Weights of a small GPT-style language model, trained from scratch on English Wikipedia.
Size: width 576, 4 heads of 96, MLP 2304 SwiGLU, vocabulary 18895.
MLP neurons of a small language model. Each row is named by its layer, matrix (gate and up: input weights) and neuron, and shows model dimensions 288-383. Each number is 500 + 50 x the weight over its row's rms, rounded and kept within 0 to 999. Numbers have three digits each. A neuron's up and down rows have the sign that makes its largest values positive.
A block is one neuron, or neurons of one layer that tend to fire together. After each block is what it responds to, as a language model described it from the Wikipedia text at the highest values.

L5.gate83:497470432439513417439509530529414472586395547478513435554445488503427520416536513511439510537478454479462495542388496453522413544489524503511456443574513476555480568559410564502590512553447588543486552526493514513447430478578469547483542526555537422504529460577527538432530487520448500440
L5.up83:545602441488453513503515529521500526539566585446446573514542532482430463438541579502513488538494474546454538602490461525496474472555479457549489553498458577508489525549526550447487536503450543561547436547460506516429478461494527507632530569443534534468491488548517549512465506589395555436
L5.gate168:444537458545499505520600487537438545523420508483569513518421529686444511513501419547500482499461405524497496478466427391514488494553480507433423489406423496430539568559542485462452466537423445532545510524501444430546578519504552509462506516551465538516514478452491521487456522550492506489
L5.up168:488494451528561439534479601484534481572456580440489512513511483502548547511586408539500534530519488483544491505581436541532606545430447475571471502588465471500467464481497398415468490470453508525495585528465514421528545498489475534489507565513502505525522454504431518588476517561485406513
L5.gate818:495463500503432415516437420455518549561538526513593417476510516531619530478491505569463464530496511506503450529476523459511531544487449462517485462418429481504474450501481437515590460517463498412564476574466491444508463523498548470377524529521536460547538544496516614503495459462499553509
L5.up818:560477496537467371533520554421529596496496548399530473411493452458433512489489498488552434564510468527569542507459539492495550481553572529448525537458509565421430469489464494527459488539477575515532468487567536525462521490520551503426439487556514545419544445532439469528440560573449505582
L5.gate868:466496465580523517520531627466518555530477512403507569511428440460518547433454473474473539576438520485561543483499539552386527480432375559486522453497475420528490542491455481521548420560547454541551563509479480443441518440493477483613520550613434478437524464548513579510474551459460477542
L5.up868:466441555575535520512436437498551501546465512431534405492529545513463529475471604449476437484492605394394579480531514505467506427461512459353488597476501489534580561571515484438532532412530506490495443528477553457480487469450461468528463463500494532427494497494503554523488677486345551497
L5.gate1160:534615508527588520565462519489491544585448525558465504483549490521575530500536515541487487559415539452520513520508627450556431539396459489482543443500464573521489506498496466454411404479461553438591472496552495460410496515508505524557498489544528475459510518475474505507530484505421465439
L5.up1160:517449570500502421498479487501545552473486508403461482538538508506450454423533412532494487457554562560544543439472507447535473473519475467508495452459612490538524507448491488409532442560469604526505432514563570444615532501573412536436436476532524544470502439494481563591516545498566571453
L5.gate1959:486452522508405565479439393483430498466527482481563462486558473535503473492504472529506499568543476494453497523464536500546547447444543507540555436496431478445517432524483478509518522465490571428501560486489369475487469499581416424485617507431528493491448465540526531539478503585479445449
L5.up1959:505580462594458570484516427459545531528441552402418461455503483532482535461432557392596441398510418533531498531532604509446519528469482581420522526432524579521476460553475452487448433507570500444475606482555515515476418518485483585495536497490482510508555510440485482481500496515479522521
L5.gate1972:442507541472565443510545491490417537516467513516542452543404450527379464408490525548611506490530538470531502559456356565487446550497521498592489514527565519428522568540509517519512508538534546560523375428469523450586593546602499530459554419508502511519534485508518494560491506597522438494
L5.up1972:496491487452538472430565509456516555550528450473419499462444461536560438577451391467404506522462555544548510469495411490523445524500462475472496528489495516444580490392551486531432454424524451579586450440581574477570502574507498480492482543417429490492474496463498540485417555386533534537
L5.gate2057:490593440525501517402462425542515466536513609417541556489492464603613504499458487522496501376409509471474440487474441500583503476417538603571568460501412570490439520525454539391565574491525554467519479451465498454561386517443453471516523507465461491528406446554482505537548450408517576457
L5.up2057:479514549481515524364548449410422568512499585460550462540435498511558521576418475496490534461474497523455468515488432464465398591437544535560547523429470502517460539541459507491535500443443477419476477526588518490412429396450470564414453528472482542426437431539490489571492409491588448504
Responds to: The word as (also As), mostly after role or employment verbs like worked, served, employed, and in "as well as" and "As of/As a result."

L2.gate593:510557524542513600473551487579586475577550555524510470452570505456503510485444532523499443512491467542505574445512477448550509512525459567479455482514445441580490515424488462456608508565389546420431512435517519452565505549480526391460542575552489487468534543516590566547536489413450423453
L2.up593:402502495548537431400450535447555566523513515477528524489535408442460563517450511530544419506451491517516476499424484449448565556581369559476442574552417384501540584431453544492473504427513499441532455541464418517555519559525447478511459528453490498477468472527448424522540551589533536516
Responds to: Final or middle subword pieces that complete a multi-token word, mostly chemistry and biology terms such as kin-ase, methox-ide, HomoloG-ene, stratosp-here.

L2.gate583:474513488462483468440574516574521470569504569585428492615504468479452525494567510472554494502458516434583450494506412584383532495541505520552557488515512571478548579480515420497466492495445475556536496465524470432488510577493553483597545548568504540427548531526615527508476502550468517589
L2.up583:507496638515570535506493467468534360451450494516418437508563450460446443539496549524467476526500487490486528438504516539532508505437473520561550542444511518475432506472526569509444413451473491497515554435512585470536574540572522473538472476612552530446521509536426580495548448468471463480
Responds to: Mainly "as" after served, serving, worked, acted, employed, introducing a role or office, e.g. served as Bishop, worked as a merchant.

L5.gate634:544416376408469573463533590548512495540463437486529394519485408498490574533485457530553454404469550474458566604529440479502513462459510505502477549538509547498551516531572423502466501550504604388466556574480487492519471560471439475419495577509464510505531530558512511473508515470486537511
L5.up634:439399520565516453440534512553502519429452600484567428506481474496609610477444414503481478476572433463500471514410508492355574491510509451531579399520511472511443480513425508490451452503482452551539433590473532533509526432438540483527488523441499531508504479495514470456440525642493499412
L5.gate647:512404473556410497548397456480466555594449482522554578507451512495491530504544518463429484505418436514444493508558534544473523519589561569538484402542465543583489479458503434542474463506542419491533546473526395430548471583530574444377480552461537518535552473471533414442573436448475554528
L5.up647:456548562414485433465465518567546559558486475513524440609530462543624516539539465463472448518473509489540500514487524439425576562512497572541483406547404506543509443560557399440497598503508513435509426561496575465545475542467528399488512545552490405474513520529480410496458558521481542592
L5.gate704:448508521503499482441520543545518518468483466604430502534591504484454505471448487539478429457438565535527501487602462449481447541483511515568479437489470518463557423461484546454385538519506561492448575530552556527590435550435500452375453503521584520517552639571535557476628503582490432520
L5.up704:448455447496507504523492489588560519521472465451413597488531455536477534587419533489510563444537499407490374514530485434538538523470446427533495502480513359529560460406476422412436486466458501479429566503513462515562485516506452452482495487492473443533423512519535437540506574475536568474
L5.gate1329:457529484496528539489511472475625515515495500604460497508423466483535454545420433524461493513470403626440517456597579465498595448456475509442502531582491430550525484434569529473458453461471615498457474555497498550450616477493478494460499462491437504499524467549541472658515439589386506462
L5.up1329:423525513471558549482471500524477446478486502452506483543420448507483554587579524502551497454490509486588497437491489441495496498436490513483539476529529454483594409463539436583495491526375484520468515501549461474518511509529475464482575509553536542583566507573568494439462457478507513456
L5.gate1571:401422470438598489433543506533467483534548426550571463532415471543485535460457523500555496569464558504463494593510510389500626446518500531501453533530417451522409466538494470444362472590424478507476462545457520485561450472472490531366496415524423560595509466517477500559488414454571514495
L5.up1571:437472549517541456478535475532434604507491591621462413529414550478563585549458592484461485406395451474489588585545469464414563449432547545591460567484553492422456498538475525411468430563507468522404480531547505445528525536568427541429496548490529506485535396519445585424513557531517549445
L5.gate1874:535480571551524472415519475567533510404341562494517480492404440476461450570542539568484504398492558459446572503520453485478500551604451492476486513550503501484552527474502524461486519498459527504520534494483474468502515460502544467507455546506392489523404525535430554464490453446463567461
L5.up1874:506479533511531469376514444587477583416445499468564465545442500547447527575438515502503437467562585491481559640481532487479502486583535379517485468566454383501447473494519496493536522507458503548488610499473531434524531500502590520536444516429494486511440513581472482453468411467500567508
L5.gate1963:499484542486545507439482509600487510500401501568479467570590471467515494463475412516436476436413444448485437466473510506456487582467432535494589576483474466459459407410557425489390470516545475450493497522484502488539484500468401584374538512472513452497469470560534521458523528588475546485
L5.up1963:463438472498494499557529558496361613546491465496458524548446420475595549459501415534493434512518457466505431506493468463502514503465501523508487534599498411547456388489565438523485474555510487491479538511510513550541486482472523572416485521525563474513435568573479486440528430485463525503
L5.gate2020:497513395434539474536580563476493488522432523537538536470534516454552559510589501504447455421540533393462571500551496491479430552522492446488495468507449528490493485518608463502535518424531578496612471516439499511429551474544593536472481434502589507516486535546540500408511540497490496536
L5.up2020:442490448459491462462483510550518518488490513522546461558537539508496445502528575505580468521454547427547546509511435475465568572444598420453499460468474479476523577463548543529470479503615556558406516488522520498485473518482581656361450419522438462467535608507557507512515552459442513503
Responds to: Mid-word pieces and hyphens inside chemical, biological and taxonomic names (car-box-ylic, al-k-ene, interleukin-5-mediated), plus scattered function words like of, in.

L3.gate75:518496443482483525410514472497511579530559572544520530552549489456370546480455525591455558521436488528526464632502444475530430551597539465530382518481421547424537531580603534536562502527437458483510411631473360492486528609501571376394514449550526517490560528547517444511580443504498446478
L3.up75:421522533586462532464509497504515522440501520492494518651454446519500442469491465545457499452415412504496539539478492533433432528559430517488396523439501521491546534542619508505554464587403436488509488544555428499518507413517511547508537511456449455452506461520422533479491509506580497489
L3.gate130:466460573544508532401529468563423537548426476500487451599592604542438464451503571468469453396446582477451521608504501439557497458530433510432423479561467538474509489572466613467558509521496525580384503509499406482438543527448516404417574522487527454516529461451426539451429624528577451538
L3.up130:545492444537468497421565533452523543557553567483475557534468507567407576494482470452463462519480498564544494538552550419527473472472536552446554519510517635522555492511507437489495546407532518509370519593530496538427453626476568493516423546579555455510463516538537513499484419515509484461
L3.gate170:568469521493530372558501497438510480520551571485556573484514428387525538520536447496415495466406427474535459542480469458536525540479585519458453513472471665460641521490586537489481516558460420544539527440506420659415553498515550623527571484483515493499397495511472553451449473551476499483
L3.up170:508552568478517512491465580502503600599552479520502515453494607369431588489504605575408470431429524540511458568529509552414558461561471404483575525501540427489565531541546471461556563444505560492510458405534412511570543614513503475584438379517523541506443446558558482433510607480582556433
L3.gate191:506488453443500497497563514481470493501487403530478531561438529520409432568474533506448581562541491536429533588521428501500443537532519501550525568545441624505532505582441519484524460571526529503487667500573557431524467560536494427505502474466519494501559582485521446511474521502598563511
L3.up191:475543582539518376546559456491512497485580415569495445380444478491521520536441503458567503535592432502579556507514512536486569555474533438454538526503553508555498484483429435556518517542602381520431547569527504527491463514581473409552454513475507502475536552468415486435489584532540520530
L3.gate582:605493584556450485389500533565545495541507467552498499447548479540473614550532489522391508547489567488447489573457460460440447476531407453492465510580612485482522497478497542442493593528462484524508493526518535549492482522611532422473430499507478527542539455570417476534539476526527434551
L3.up582:554431487539415479441489548582452440378530476448452485490568442471422517539475480544483626493523487514519488603458481452532492506535490552556484556596473585537502469468479534420487498520526513469458551475555537512414515554511509500461469536595588543528585430562402481514524488453593504554
L3.gate1200:564449505513484536493528546457539425496439436600518539551535502525512573461527450412486496512530576499473500423416450534503456471484508492538568543484469465649446520523574503483538538472490469564532527428531553453490480586510554441417518513595446522473412532468492586560520507495545485532
L3.up1200:482455554526474419466543541456510495535556409498449464542488476481421537361464442487505490603505573435502485520462447459452422479565477485460436472476519409598560470584532546444514583555492518601560502451604450517543522595480544447495437580462410561580528620549454536524462553557508523517
L3.gate1246:470472471530581447451489512367543519505560469477541474478527514491484503556454478468456469520530418472461498517479533471558542503642480479485539562572548554606562476491551452612465448542529542492530426529527472489531503525471562455474512492478451482508527513476572496478533560391522498409
L3.up1246:598521470571483500573429520440531544496506545541543514493516506499518548475476569499460502586452551524578493529470544501484546463421542483556480477465487597518474558520469582545551656557501425543535484514449482548525518606509441560439475414550408537505571564412454513529440484474579556528
L3.gate1659:472520467478471561461577438615508551579537521458530540480569511439438505418515496434451476485480512492522498538440511404536499496517426488491460504533487570491608476565473561402537611585439474594493372439503464508322552570468600493505530466497522552565467599490475536516492525548547506502
L3.up1659:435430516643557522560495546491652493546513465499547489526466472463546496533479394523421439519523415481514488482425567590591430484475484544530504485433559540496488420600550466511457491562518475558481504472498562419479459543515541455483488431553471482519477518508464519536551498534561479520
Responds to: The word "as" (also since, so, meaning, due, followed) opening a linking clause after a comma, e.g. ", as well as", ", as no further".